From a checkpoint of a small transformer trained on Wikipedia: width 192, 8.01M parameters.
MLP neurons of a small language model. Each row is named by its layer, matrix (down: output weights) and neuron, and shows model dimensions 32-127. Each number is 128 + 32 x the weight over its row's rms, rounded and kept within 0 to 255. Numbers have three digits each.
A block is one neuron, or neurons of one layer that tend to fire together. After each block is what it responds to, as a language model described it from the Wikipedia text at the highest values.

L3.down31:129131149141185076126119141155133131111103141122155160122107116110139179118110160148085156111142173131109121083189066108196089140127105122102123151130129097025179099191165158101107105186157203118170184168100116162112127169082107105171121127175095135124118141120155075098162178134119073107
L3.down91:127152135165148152142171196145160120158140120104150131086116131095131151075123141134155106117166152136101168101169108081137103125136127164119140147132062127149142142204114199109120062145105129129138069104064091163101104149072086137159110065134093133107164117096152059122143177168172120086
L3.down433:148103075123130136147143136143109125099143116100147065080165168144083111124107163129092135133149129054117141138138137115058104147116138148164107119094112119095233104194130096139167173145132096121188155121109127124182175084107160177186133126070100112146165149127143103099054146118160121127
L3.down462:167131109112130127059152101113134134129103135122164098181153114155087113147121164134076116180137170129105127090106127210119149111098124184101123201066112200056121121140103101123064159086106153153103152163160109092139138140127109105081132153218120126067135152183095098165148143128079115128
L3.down531:162157120118100192116144134110128163157139081148079156116173063114124173168155094111127179129157153155135127136107179129159120112106144137112117141145114184121122093113125078126202093092141094130165144087090158059189131159085140205103119138145141115120092154106150142061137105069103092167
L3.down565:103174119152161214106170162104143192089118122142108191114155122108154144127084118104098108080126171145082156091100117110115109109128126121122148089116095190165127144133108195074110140173146111139146117109099142147127109142165076187098147148098135150099119091120152116147107058150130141117
L3.down626:154095121132172148125107108200131183178152109166079099145119060075098171097145139088153119103183176156142188146083106128127137070142104148103117117139112140130164111117137123072106110133164245133131184103107128087164112132144147179115114167095147142176100084093135122107093092164117089159
L3.down663:147102078101145153125142171087127133051113133141136160119141164081202105105111131158095174121091112141083116188110118075181165173124108100103150148158150173113134126111135176144118101108163135181103085122092122070142128138181125139179187138136109086111112140162156104112085109103115096107
Sports competition terms. Words and word pieces in sports articles and results tables, especially "home" in home games, plus play-offs, standings, champions, and ordinal placings.

L7.down691:099169157133168150176182165116068115105149055134135126074085104079111155105080139121094140080100130120099103119155115082165133063142108150122133174172255169162086124162084107124137108113160155126102143169157127122141115178143184129129169092109101139115179126084145102090117090067120168058
Line-start markup tokens. First token of a new line in structured text: list dashes, table pipes, heading equals signs, or row numbers, e.g. "-", "|", "==", "1".

L3.down231:095141089134136100122110170049122158147095119106115059171183171106078140123144102088094159153147160098135141163108122151130106088108124122093128112124000134143066125108057136114124113173175104110194146155165169135144102143134149125172115116100129141072154121159125148167128151135103155122
L3.down341:148140078137097125074057084108155148144080178145103144117130156115124106086132080150162090152162161141119120125137124091124131111106121158132132150160207092208132126120127127143117153125076138111174152108148147100200136141153109144118057164125155105124117165114181104165133152128213183117
L3.down392:159164106116100134178123157078126159125130142102122094087168167145065140087136108110130198176162177086106118164123137115150144089096112143150096088101045108138104160089113092131127073193117101143162144157143173126148135148132166155144127156143137134104109191157088166131138171103139183154
L3.down426:124125061154134125174140104147110103153152106059100162127178122142117130074155138126146108146163135162104154099152153097128087149132116113124152172150251055078124164133127163126139126106162167116161176132139143139114158114169093132052149115081139137148052140149166126135134145104181096123
L3.down475:177178097143137066149132140141152097137084133101165145138114097111112131092159135117115171139118210096087121105195106130101108082157085142038119137102222118153178155124115099159114123107145140183161099138126067161160122111174143133144155108090152112049092216129078163104138129149115131115
L3.down563:127151155111149102123137116158146099130135098088171128174187115078126181082120065139125139221135147106119073130178091114164082157138140115107141161132228105118136165172100131126122169059139170186115141131139181148132145121134069058106167094068119155124088198175152141112080098125158083138
L3.down645:155143092120124108153141150128090118127127117096104097123091132117159143088116130142122130141166148144074129123229133114094129137164095161090102133065240112170157136137084155170063100096146155168132111123135125138146150086117108175128188106096122144079073198125116155085097102132172113175
L3.down665:102121096082134141169207168093125138153152173112085129175131091142148145093129150124151152121146120187139207128189139108095106169171127128091127127110165137145144124122117149157117132091112142190096107080131143094106126123150107128128129112093129097122106161194103128100095076089188055180
Field-ending delimiters. Punctuation that closes a name or number field, mostly in tables and bios: pipes after player names or scores, ")" after dates, ";" or ",".

L8.down57:144072146154121115137103116103129156151131115104112140119150133061115132089201074119115111138117076078127090152133178088118115134108104135090128154076255102205170134101079098089138090177147114106071141072105087104145141098120088103143142157136132105118108142111102125105134166115072116141
L8.down74:200140130145151097101084134114167110103136164164135092125166111112111095177163120135067158159163104129110129100101168161113094125131138082135161161148255117109146099072098080173138176112127120151142140133052150119147124141102131103087096162113135140187155093123146096122093092196165118111
L8.down338:159110112116137182080115111115091153103170193137144096133122125094107122104099114138086058120136107140087150082113117107147117151128111115161123148129255114113147149167140087153136101116126101134154115175138135152114138153089112092136072146139137151162182085090160137080106122163143121121
L8.down346:114146096099137138153179102100119135145142160148069107144105105146139149135087102095071128120131116123122152107125190123140110131116099122121129135142255124163139111139128151107168154117116145165085149097124122143106114122146130106101128112159094097145123138106118163089132097106121108131
L8.down383:166168131126108157105142135116143155146120091120154143147135117117117167132124132184104104099136125131208125110118086155135130119118223093131197142138132129136132132103121129114115144136133120123136129154094089095146124117105126081120093109144082195137255115128133079107108119132111140120
L8.down386:093102134115145129062156087131084154160124130112107111156103130153137101144108141101123135153131107129145107089142130128138173087144155112087070148102255138127156163112149102123116132098085094109116121133127094148166143125100158133110131121139167122096145130081101142098145131167166105157
L8.down623:116071112147113106154142094086117141170129144141093108124126152123130081101114105108122096175121169139100116131101159111113089106129097143122069085106255111133181116123153116151106102114138119095105123152139170152148103154143117156068163172097157087150054140120137154152134165138131124115
L8.down672:140164115128110149101136157113139170165127093129154139139123135146120156137137132158099122114143138121207130122124096149136136121107219109140195131120020129143108129125118129118122138133142119115149131161114113092129109100107135105118100113148087192134255122128113063131121120132106131125
Parenthetical info openers. Opening parentheses right after a person's or place name, before lifespans, birth dates, translations or abbreviations, e.g. Du Puy (1790–1871), Rusere (born…), League (SANFL); more weakly, digits inside year ranges and scores.

L8.down45:106153114080123145104176194148146156150142161112127095120110195120142143099172112142105136167090168108136146120141138116188153135084122142163124137111159116105131129116099129137043169146175143157128110165141176125057121164186064109100091162083140127051106098150112157077221066121083118065
L8.down178:154134109178120147092093092173075118173095115141098099169088162159203135109142143131120116102109140140117162110112156131116071157151100137112168131161136137141107126156145172078143180168192145169174177139166138139098137085175097104148170155112146065165143131171138111174117128137089132131
L8.down237:153150040121102092100165131158074125163115167074107106136143069141170147155048150114185145127106172164134092053159136116108138069132115086172130117109103088120121071140160155070107115142180109142135194102111096129166164136131101081163139217132131092141108084141156114090138181122192114140
L8.down300:137160107116142156113122049134118127156115130153147134113176232158163131118124084144156064152148118160096078182133108145117150149156135061128162079144185126143130139158145115081161191164059159180101086104133066140120160075117157171122098100133112114125149099048101133130178118108132107075
L8.down517:097118162120151127117203145107139075178091068148079110127174144155118134167085147099109101096098142121106109157118127175168119138069117107143115165120158166124100158090118157109161068102106060148132071122087189149103087096103149137158128090101116087069116109083152108116176095123074153115
L8.down689:075119142154121138094109109153105104134100161153115187070118080142151132142115122131183144136138138108141115198125108116114139106089137106117158153156128174167103138128031121102170115148142106098178149115146128109168154131134121110137098154145110110121097139184155131191089125134187099138
L8.down696:101130057111188103069100084084109169127165127148129144208111130116095118117151085141161084113130141164124126166107125151129134133097134093133162147096098162128142137153107073122135095088098121154133071144167152123114150085216133132099127097128092142167129100138142104130139049057129098104
L8.down699:118098126109159131135151109100106110131146113136085090099130129156140162118106115073103122149117118111090132125129159145150142110097108124136157126119255139140133097111161113137150106163115127075129112133125089148133125135135121121092139136127161123157093119153146116127156127142107128156
Clause-initial subject pronouns. Subject pronouns starting a new clause in biographies, mostly after a period or introductory phrase: "In 2006, she", "He was", "who".

L3.down8:162118091094135168119097124112135102079164113155155122092131124172145161093146136107066158141204128108146139074138125186171114118176128125177136077069120114161127156087082130118187163190071088156183149154124118136116152129145157153133141086131114150111137082136095144111093078138150152194
L3.down281:148102122126131057203177146119162121073101140179144145115072159151137147151102123113150162152067192138135045101135135134115125066177111183072137202169181077164096102053122164105119144089107108099133124149145182128204078101171141123130153091128098156100144116144152174108086094125157145178
L3.down339:111169073099102165090133155095120121122138103169105155104136083214140194118098156124085132143181116166102069089176139140181121071133127077109159137134045203143116151113118191147152100122130132131153079119158119147109147165133147156160126101130105139120154071082114098166133115124105167153
L3.down383:144125118155120096137109125103140129114116169088124147075145191142130097139147164111120138128122210140129148155121132140100097106177137171083097126136064083141137119097132154125115122122095165121145114152179107104120134130076140145106092141139158071090135113102155136081039154092122118124
L3.down438:101177076150106128125178179126155123126118193159120166136116166142091166106186116125111131076120154113150110096135123160162156108136151120109174075126006100170096130117161073108146141131085157168148050145096072131093141151130118141098109113103087149107200095085109079139131098128127146151
L3.down511:138137079091131100101099144123191118076134085142125124089148144089164154118167109125129181122106137164125066204156126139074144151157150045136106142147155075086179139117120143165159098054129160113071163136139146130169138141211115188079116181173153116130133089145129115107076127093109149154
L3.down536:110124087125121166144118123142129095075141122174152172102113106137180133177119146142078064127175038157105120143179124193133141139162103079141153163095104093165087197141066117115206105110111118107120103122118132162116143128176199106161150115122109147149167099138076135103088099141115148116
L3.down722:126107098138105143163129136188155081091159120137114129109142127134126158091138135154116209104146091147056118117166122111118156129152091082170134140131126073146077186211223160122145142142066166157094130092087123135132131146192147179137116128118150126098128107104089091107162155124032140123
Sports infobox boundaries. Structural breaks in sports biography infoboxes (blank lines before "Senior career", "-" list items), plus word-initial "l" in loan/lost.

L3.down37:104122143147159188135094108098152140099178151140173109069145120086148110093115136126104162088111090071152140154064078103137191108117146155159143180086128106134110157116130117143187184132124096124114169099099081138131142105053139132140153152197123140136077137196175118049176068135150135193
L3.down96:153071085137094145076125074157158133097161063133102096168101116139123194133143144115119165120124123161131110103121137093087108173153128184126122171139139117097099123099135053153081141115086124098101166129149141115157128187141106149166103057096100132159112102131132080158125142102134124164
L3.down109:115121072093149200141068089118094129073152158179168150128131105207079130176162154137132142134173077134135153103123113152174149148108113132116126149154131103116078157107089137129181133153091131142117126139147140142107109156163137163214125152097103166160168113164046162126104094149120188129
L3.down132:168143098175144127127052066112150130157085112090126144175180095106181128083133115108169126154119117102110151123084159104092116129099132100095160150136184071120100127147140135116097126175154162150131130145144091143115129139170087141084098142082071148168088175142173103130174139165152178146
L3.down135:133122155131164152172118101148117143102126104149148003073023144093142171118095210130150096141111068093137107104146155080151163142097144174174115125145176123148118109097123129147149153168115088118086157131126146162168138138094101116157155132200126098157105125095108139079161132126147122118
L3.down353:146154215113131161160107127131123115145114140088090106168135104095165108099131145176109097165130116091129149157085124125113131142114110181197132161168115148210110110176088175082132111111098141150122163102127085123134109080120082160156159165105130149150143166109191099105138162126163140114
L3.down366:171140169121135153105072106174141109111083118070135124111115165121133065122120102104087156111100153159124155151157143146143151144129113078080149078068125124120199088082123154082074160169137153120197153159146142124105152164150108120021122134108081189112120096123128086136120082172117160142
L3.down460:115108189114157125123227101096100127105144131135070087159142103126117126165125159118108084150084144158118138197076105159131107093185133139186162110157095098163178182095171144128134162081114100139102190137172078134165117095129108143114155158116138083117133180147081158101128165066153119120
Biography infobox field words. Field words and headers in biography or sports infoboxes and tables, such as age in "(age 32)", Died, International career, Home, Score; also sentence-initial He or she in biographies.

L8.down145:145162094131088190163105124160062152154185162166111133204156083127146138130128171166198119113110089151172161140148140109090168117121165108090124084151092128154146133106159107122110129097107188121178077129093127136093170133148063114187144131073137160165125150120095128204162091104093116137
L8.down264:147120119136132127120108118087149163154137104138112134053103176137057144153187081080122078159121154162165145126186170059119070119140163122141125114097075107132104154104170089180141129099155066103169090152129166109150137115114123166135171157075108134144126155154177105167123157113091105061
L8.down435:155171143088120145163142124120104138146136114088174134172101170153111166115175130143107066086051093131156143113125187161108111131204092144118131159134102090142109114133111105136130065151163152101084124128151117189112098106155130112106191108079124106075117176132176155127112098123098131101
L8.down495:192118124175112166142131176145127156105132175140120082156087140133125152111109119124172147118176088182148136145107167063091184120146127172124091120154188071150115123141105147134150084124144115101120072149125107172071141138138134150111146143121097142098133199130095167179112129098151133109
L8.down505:131148108087130118163163118157153123145176119116112124068082108163117120146110166084099133125107108142095139094132144086117150163145137129079128138156065107151109166137157097182183141132076104106115149091093113149145112113113188116166150048149114092048142162129111108116093122098112130180
L8.down513:159126121105088104145111120129089158143147151101123163072146139039142129140136126167115103159078122140149191119129106120148113165112122115090086101122102083158134149099103158089089122123145128191142179054121156109149113163140158071179103107102074146152106091123096158155121135146124124069
L8.down594:112155143068147100164108098207174150168143175131094178101120084179152117101134100129192168081122124164127071139136075128079100144140166109123118090195084157165139142128096104134120137132113125160112152119117164137112106145125146197148078143137140144089111145077116140134051220145163103115
L8.down632:120145142129140168161132096114118055133140131146110117069124161138133116128084134119147130145165122101107105165136093118141170116141082206137104110141255110132118104183146137119161137121122119155116089183111114174123161132184172120128143131096155106072183124108151133137178141149186135103
Table row first-cell separator. Mostly the pipe closing the first cell of a wiki-table row, after labels like Total votes, a rank number or a header like No.; also headings starting a new section.

L7.down584:111135149113140112120161117167148079090138146161118144158104125174212167057169151159112092147193080121122076104141097148126150171112136095098117128160168121115089119112115089101182134155108117099133135128159171165091129137123082167178140106149089194141156075189101174138160075139112100134
Mid-word name fragments. Middle word pieces, often double-consonant ones like inn or enn (Cincinnati, Finnish, Tallinn, Lennie), plus were after percentages in census text.

L7.down352:116113096107148111134138101117100151164105088099105111151071133133125133113155142107119140142131124145105084148153143107124145127121103140139150154138255171137113149128102122119081146117138157164180149140153131135138173096148105144079131159107144107118064157123128093130165130144112146123
Table cell separators. Pipe characters in Wikipedia tables, mostly the | opening a new row after a line break, also | or commas after proper names.

L8.down21:154167127156144103143112155103150101123116186115122068172103118121131145075141138115124130133081160112133086120149141152085101103073102113175149113130171067111110096132103103166085138105171120101135111200158131168107125144124149132147128178124142100152110084119198113159151099109111073074
L8.down62:098108189148104122090132157128148078086094130160118162054126110136110000140143130112119120167150163137085142133145158170131090111123126174139109125096255111103071115171124089170101118137156129121134117134102139126115142157138171171109145151131171121108077156111196106110130090102130135113
L8.down106:124102121182140128133134127120125086141167073133109129082080107114101142130148130081147169143135139147145161145132160086103101127123094204104094120099255105143176108161122092137133136075188153103175149188134153108145148117122116153115170139101143133135072138142108070143075109142164134097
L8.down247:105139108130140105115137109082135078112110115108135131075096113147136075113146132113092127173139158138080101122148148138111140114095104174139126126144255121121110124118133141165086122127151142113142126142148124144131159162159117141114142143124185127103081137138190101131121102141129124131
L8.down449:154150124093108163112179142097118106143142134115145051122124186114103124097108104149153123132130102142151097153120195114141138127150108117177142133111255108151055145148094083149168109094144134138126060187182128139071143143118158097139144115100116150154184158104153103092136125117163130092
L8.down538:120158142150169162158135104134116066203127097120120083084161149114097141106134156109094120159091105131125114142115074126116146113158106081132115138085255145110122116149113139162137111112090073111098107136101092154153110146151108085159166094099162161170124150130094112108128138103111186157
L8.down601:111120133134122124127150092110130114145132104117101135101141108122137125088141150107109118188149143108080155116137164101114096110104080152116110140134255143131152134144129131155138122094122126112139124115125099176103126149131120127111185146128177123123084119148151118132123112151103149133
L8.down626:125118107149144140131144160097100102141122124112077136107121112107101107116153122093108109177142133076112119115149152089122104123102085229131145106122255141151187137109111075182122131126158112080160104142114126133141121126147122161121182156119173121120078122122162094159115110139076134120
End-of-unit boundary punctuation. Sentence-final periods, often with paragraph breaks, plus list-item dashes, table pipes and colons closing a chunk before new text (e.g. River., 2011., Alma mater:).

L7.down530:154113108082074161170130133088064129101142125151124118051155180124103147132119134120131181104144175136169057090088155131099115148099157157107123165125103143137170171132067103129187130131151138133107118130111071115150115150115122128100182087130123126151138097120097125098142126066177134123
Word-start fragments in sports. First sub-word pieces that begin a longer word, mostly in sports text and tables: ch of champion, l of loss, Qual of Qualification, bron of bronze.

L7.down480:119102130117175123088111100104142117133154056149121199124158145162075164105103133120159135096186103111124144073102090072095104158184138120132121152118238163167086078161146114105136202129117127116082167150180118147119116157086079126137146124083121120225166150165068097086121096156162144166
Word continuation after initial letter. Second piece of a word split after a lone capital letter or digit, often in tables and infoboxes: C-irc(uit), S-ource, 6 ft, 5 October.

L3.down26:191131154110133090085134105105155132113121115105117083119127114100134122094140099136135161131129135122128110161166106152145143115098103135092104204111103100137135180130123118122092199111121102103119089134111141186133107128140158135051129152187090186073123068100121101083086126107092179133
L3.down45:117075119117124203068192044119188117136103137150110085055175168145151108146084101122114105131176144120110130152140152184102101132113105097152141084144087163118169127156141100104101156128162169075198122119134188142167101075165156064179135085134090185146134098120173123093091155142072100138
L3.down110:120142143096134123128063185139118147107100145165117096131122101113119090100137146122071152079109111157098181086101133177171161141130100131069126127071122139204156119110117121149113074114177083139112157165114069130102146145129134127106150136126117130146123093160114126125131155154112180099
L3.down266:167136155156209197106158118079181115098101126120161164144058128113132170090184084090178077149110111184121124043170100141121132124099135099099157079096115114162213165166115116188159110108126099104131157130115162140155134112105075152056158129087150167113123093114105146127118112127150109105
L3.down429:137100093145151094119152138147092140075176170148179058100162104192096158099176140130106136114096089143161183117154143122116082133118119106107114165068087171177129155152119117117137140150136144142097255143138136127185105107100169161086107040115134089146144129195107091083127169129180170140
L3.down541:101130148146168207091142098071162147137138127139160100138107125182158113142146099133092151137127099040126160078156098132071133228127147105183089137156126067090125157124154145110068160124114098158149078151107132115139091170159147121040093175148146135110123108107095115112162055105135167130
L3.down689:145112191140171160091099110092122120118113171122120102173158112139098151116130092116135095114103155191125138110123086130170168155153150135110098134113093156151128114112191117159134130135097046157142186142113105085117102119118164104051119114069126140148159132147129156158085182112110164142
L3.down708:086182098085150115143105112155082157156149170117152089126120155097130103107121147111140071080063176115134092111134127151131133135115131137166156133121091180109136156121096172107173100134147133147107106094080061152159142128150125101139137140186117143136123152195108160087099128114151101114
Sports stats tokens. Word-initial fragments and key words in sports articles and tables, such as "Medal record", "footballer who played/plays", "qualifying" (qu), "High points" (p).

L3.down71:157149131130132121089179178151162124126172131132099114090140097129121135113105111130113124153111095169122178159190131118148129171155146115065153095117109112178132158138049050132158140105197123174121163136090144153118095130182177163111098152163127110085137146102161114097090152123077152158
L3.down289:167145141104125165111198163177160096118078165104133141125128192090105147076132163138148117110104140097134121187146102110145140170107120163196114117146072051143123081214093157099133115119149059089156062159120154093177149148126193103162122133091071169125115104118130131120163141108138100029
L3.down296:190135120108132082092133131113141173115143193096133091130148121148114098095149107126163137140119082108148104119134105134129144182174164110128118170075092131083119188159086144184125105097078082142105108105149170105145145150126191171040091071155137127143132166076106137126097143108118135074
L3.down323:120138186082159150054125114075127154149115207159137139157114170115147089114087150113122124144103144114131229151126126157111145161127115116170113119125136150168113159100141145077170132069084109148078227057096077115144139053080126102056163135132116122107124110138124163148082151186089147138
L3.down410:152194086128110092145151128113175132138110097151104103163126119156118129112164127113094117167166153118115130067143125132101142116136138127071134043138064142100104128098113143105146122124129101143113173132140068162091167145122220078135171061214139148153134139132116154162040125099110113143
L3.down557:165130115197121103100192135134161140219115142095091159114155157100121050125102073119093101182162102109133144105092147084114162168100105120175121164060107140099107129129075108124159088127121128113179141106086079132129201122090239043129109090179144140078106180125122145126160139147145118097
L3.down685:136178202129132108039107173097199121196132145105133107081178088155116114169133058103142178114141111046090193134140139114159138182108131131132103110136119126111164147085171178143144163116138072154136092131162143078137145110153099116118130090139151096104128155132083141141115097100098121111
L3.down748:148081108157168152191198156148130125132139149160130174099110153144062114141155187138135113117065111117112176105158101122108118170089147104142116174135042123140151187149130180141186158135157109104091136092143115104147122176165159175099113122141147100103138141160123119150117105102131125080
Templated stub-article phrasing. Predictable function words in formulaic Wikipedia boilerplate, mostly the article in opening "X is an/a" lines, plus census stock phrases ("of any race", "at an average density", "(age 22)").

L8.down186:163119096154088078089081139084126119116106101148131171152180136214152155091074148127163034179168112180133125118112126114125127114146124084117132093129093084141161119129177152128069103093106155148074141095119157128091190097117152135216140110130154100131148153122101108124137127112142138065
L8.down215:119172113133071136083137162051137148128138125151144131105135113163097112145115151148078141176072130113157102113140071184119135131155108146100126143123118119067131125175150122097155114136124137080084159157164122100141154165129156134197106153103110136105146128093098210172117095120146120174
L8.down292:172163111128095155112086114105175104115145101129158109059156128106135118202181146108194116124084175160117200138101092153133150137120107160063128128170116106057130168127121063203129107145127088132120153127104146129144060183134078158083167079066124124126096136195068104122115132111144113161
L8.down421:158130099131092099126143117123125122149039201117130084127165162186171073050145157141147089114187145153104171096128150062107079169149151093078128114164089079147127180140128131147073140133153161151069138172101152129075102124149188111157185140144134183100145116108191100156085192061150120122
L8.down485:169124124165177158145175193064131141131122115114138165096116119170129126059077151127100096155084140166097092112138133074162100148077077113144145126155070115157124154088129140137156121069124141129112129163163166126132189151078164141172108097158160118112145148105156173154122176116104071050
L8.down526:133209157155143074100130076131103071110118162115122158169103136108141163075148135169101088105088135080092139152129096089097161123099131113111124219141076119068137132159205148171098090094086091156133104153151115141121132171149090152234115149167088129102124112135188172118130139103136140130
L8.down688:136150161123064084158094164045080167102095165139100206104143061087103126086132138087135172100154207155060150147079088087079119165155125102155116154179096117193143131123169108155136094132108128156138123174137113129129159214100166148096117156124120188098120167124136178135144166128158071126
L8.down707:118145088131103142145162131144168102123036175115136141091166130074099145141156153056163121105132178143093151185105153142088102172138119081085168133110107104139134121154136134087145127150127091138122129083092056121139135147142112095188178151156132153156115183182110144137139106120124155145
Final digit of years. The last digit of a four-digit year split as 202+3, 199+3, 201+5, often in career tables, season ranges and dates, as in 2022–23.

L7.down499:113142150189157162115089163131064164134134188142138098178135108123029108136096106132111148123128133100105168119136168145113094099090148136111132183101103125124143135149162122126133172188157096102201113139124183113144063126202157152122155145137163137138133176083181163136118052121126100091
Counted-noun fragments after numbers. Early word pieces of nouns being counted or measured right after a number, mostly in sports statistics, e.g. kg, rpg, appearances, matches, pick, lead.

L8.down135:102076121139144110088133145156128117133141128110174134065151084140115120147140104065112152114059111132167117173092155079080140089106126154142110184135109144168077124189106124207122142113138124178088102160108086127178132137126126120128118150103161123054124193101145079084088107128208105145
L8.down272:083141120177116112121166127120120124101130144216099100164090135072121138090105124132124218146168133100094129185113104127121106107115140138157139100144137121134142182132165089147138104173090110134093118083158117167136103146138173084100141052143120158128155114174142116167119176184121095087
L8.down278:099171116135150166103116142147109162118184110102148174080141172177159105106117176187102138138119112174150177164128074134118158096099142110081075123115166162212144143044143074110109131082150152156160105088077194151100115167187115126111111085057169170135173084109163106132145160173101123053
L8.down366:078146150124140157093145120041145195129132119107144141154134089135156131121159096092126107149110173112107142120124131125182138136084145082048176117163221141088097146113092065225145156111109146167147059067182097180128126125112116140162106109150168177098175098135114153099146153126129119107
L8.down433:063158117136166120126177136157164100121127147193150142151120075180174092132141171131143109078170179112150108083135135148092113141154107101153115148156127109105110173186071124122185103111088089127082112115087147157101122146150113164165202088086114113143107115142076147109117061099099114178
L8.down493:161128113138110143152107124198137103212104087072137133161083119113176164086117130174154074115067156119113171132167139129109189176094102117123157128047140122131175107142169137180060146111171093154110109116172166113097178165136123104131160156109136118112141090147187137135151119130107117075
L8.down514:078117074141211162155103124126144112066156095112139135127122151150072095143158117126136055130137159001113172100138118117120104142093115119093156184140111167101160128133144161142157128083125093104118105228153107070141104115228124119158143128091212160120120129149123117131133115201096128118
L8.down676:060141148127144093118164112160163124121141098082119207077095114070120161118197144164106150131067093139106065119155104135082088156147130151179133160139092141087120134133120155106109085184148123127137085154167078159187117148143158157120079159162112185146143169110151096138050091091149125115
Diffuse mid-word fragments. Mostly fragments in the middle of names and words, plus occasional "was"/"were" after a subject and table pipes; no clear shared trait, such as Hol-m-es, Land-m-ark, Beau-v-ais.

L8.down121:110128154092123170142122172131160187140095127101105144154110166080106096106139103088130194096087153133100133119135141085141115146085129150107132100163136100168140129132121170097092101137086142174153138141164154186165097113081128169183130161107087141143121096034125116166116091163143052151
L8.down203:080139154177132120087062168180091153111119171157065154087097185170173139145115109142096142111132114144093180170119087105174116102159132067095117132151116140132089185176114141168112116117119084144177116125087158144135091067143059107106151147119104169132117095149082112106188117153062130123
L8.down408:104145144158107107100131147127050084120163145162137066133157116048131110084100157145107104092119097116110140128148159128111122168164145123168115142139156179107123145212107150086138158183076116157068081145169112113094073107065146118143101123062122160159133146129137166138133132121099175123
L8.down584:147102135159139080092116146177146106182171087065144108151107081131141152124131159125156144126129136183090145119089123187120118069149135124175088095098133104166161105105101081081104122106117128120155162081152086098138103105172081155146106148091138152179170141105098115109166100138139124047
L8.down592:089143131134102162169137155167150076137114164139127054180125169153116121103159084114134174078125110116167116126149120109099150150116167105117082132112222122164142088155099151089145054092166170131133123129179144148084088110130083188147142151111104139143150125162100125155098109083157128071
L8.down618:098153115151081127156147185193175130160128118131110142034102126159129164124097193131099209160108124105114134105159187131133129152087154128087145132090136154184111165161147085150178092092115145198128079104070111116098154087095124104182106099146117149098150120130157114054123113162106119117
L8.down701:138142099149125133110076066126089091161125161111155100127114076180157140121159121142106144098148115049088169091128095165132143095117131107169120166123112085091121232110130113093104108102173120144156135130127089105180103145120171103130153098145111092115133098191150092129222123162141153075
L8.down703:096162075107115138123101078111122106170064098085141159133122171099104126168202088133159107166120186126104118131092080095101122074138152153182130144147127091141137158155158122135104184088171132141113107132161163103099097108117129138153144162111131141114112097155085087151137116127115180137
Ordinal suffixes after numbers. Ordinal suffixes and words right after a number, like 68th, 2nd, 23rd, or second-round, for ranks, picks and placings; weaker on table separators (|, /) after numbers and superlative endings like youngest.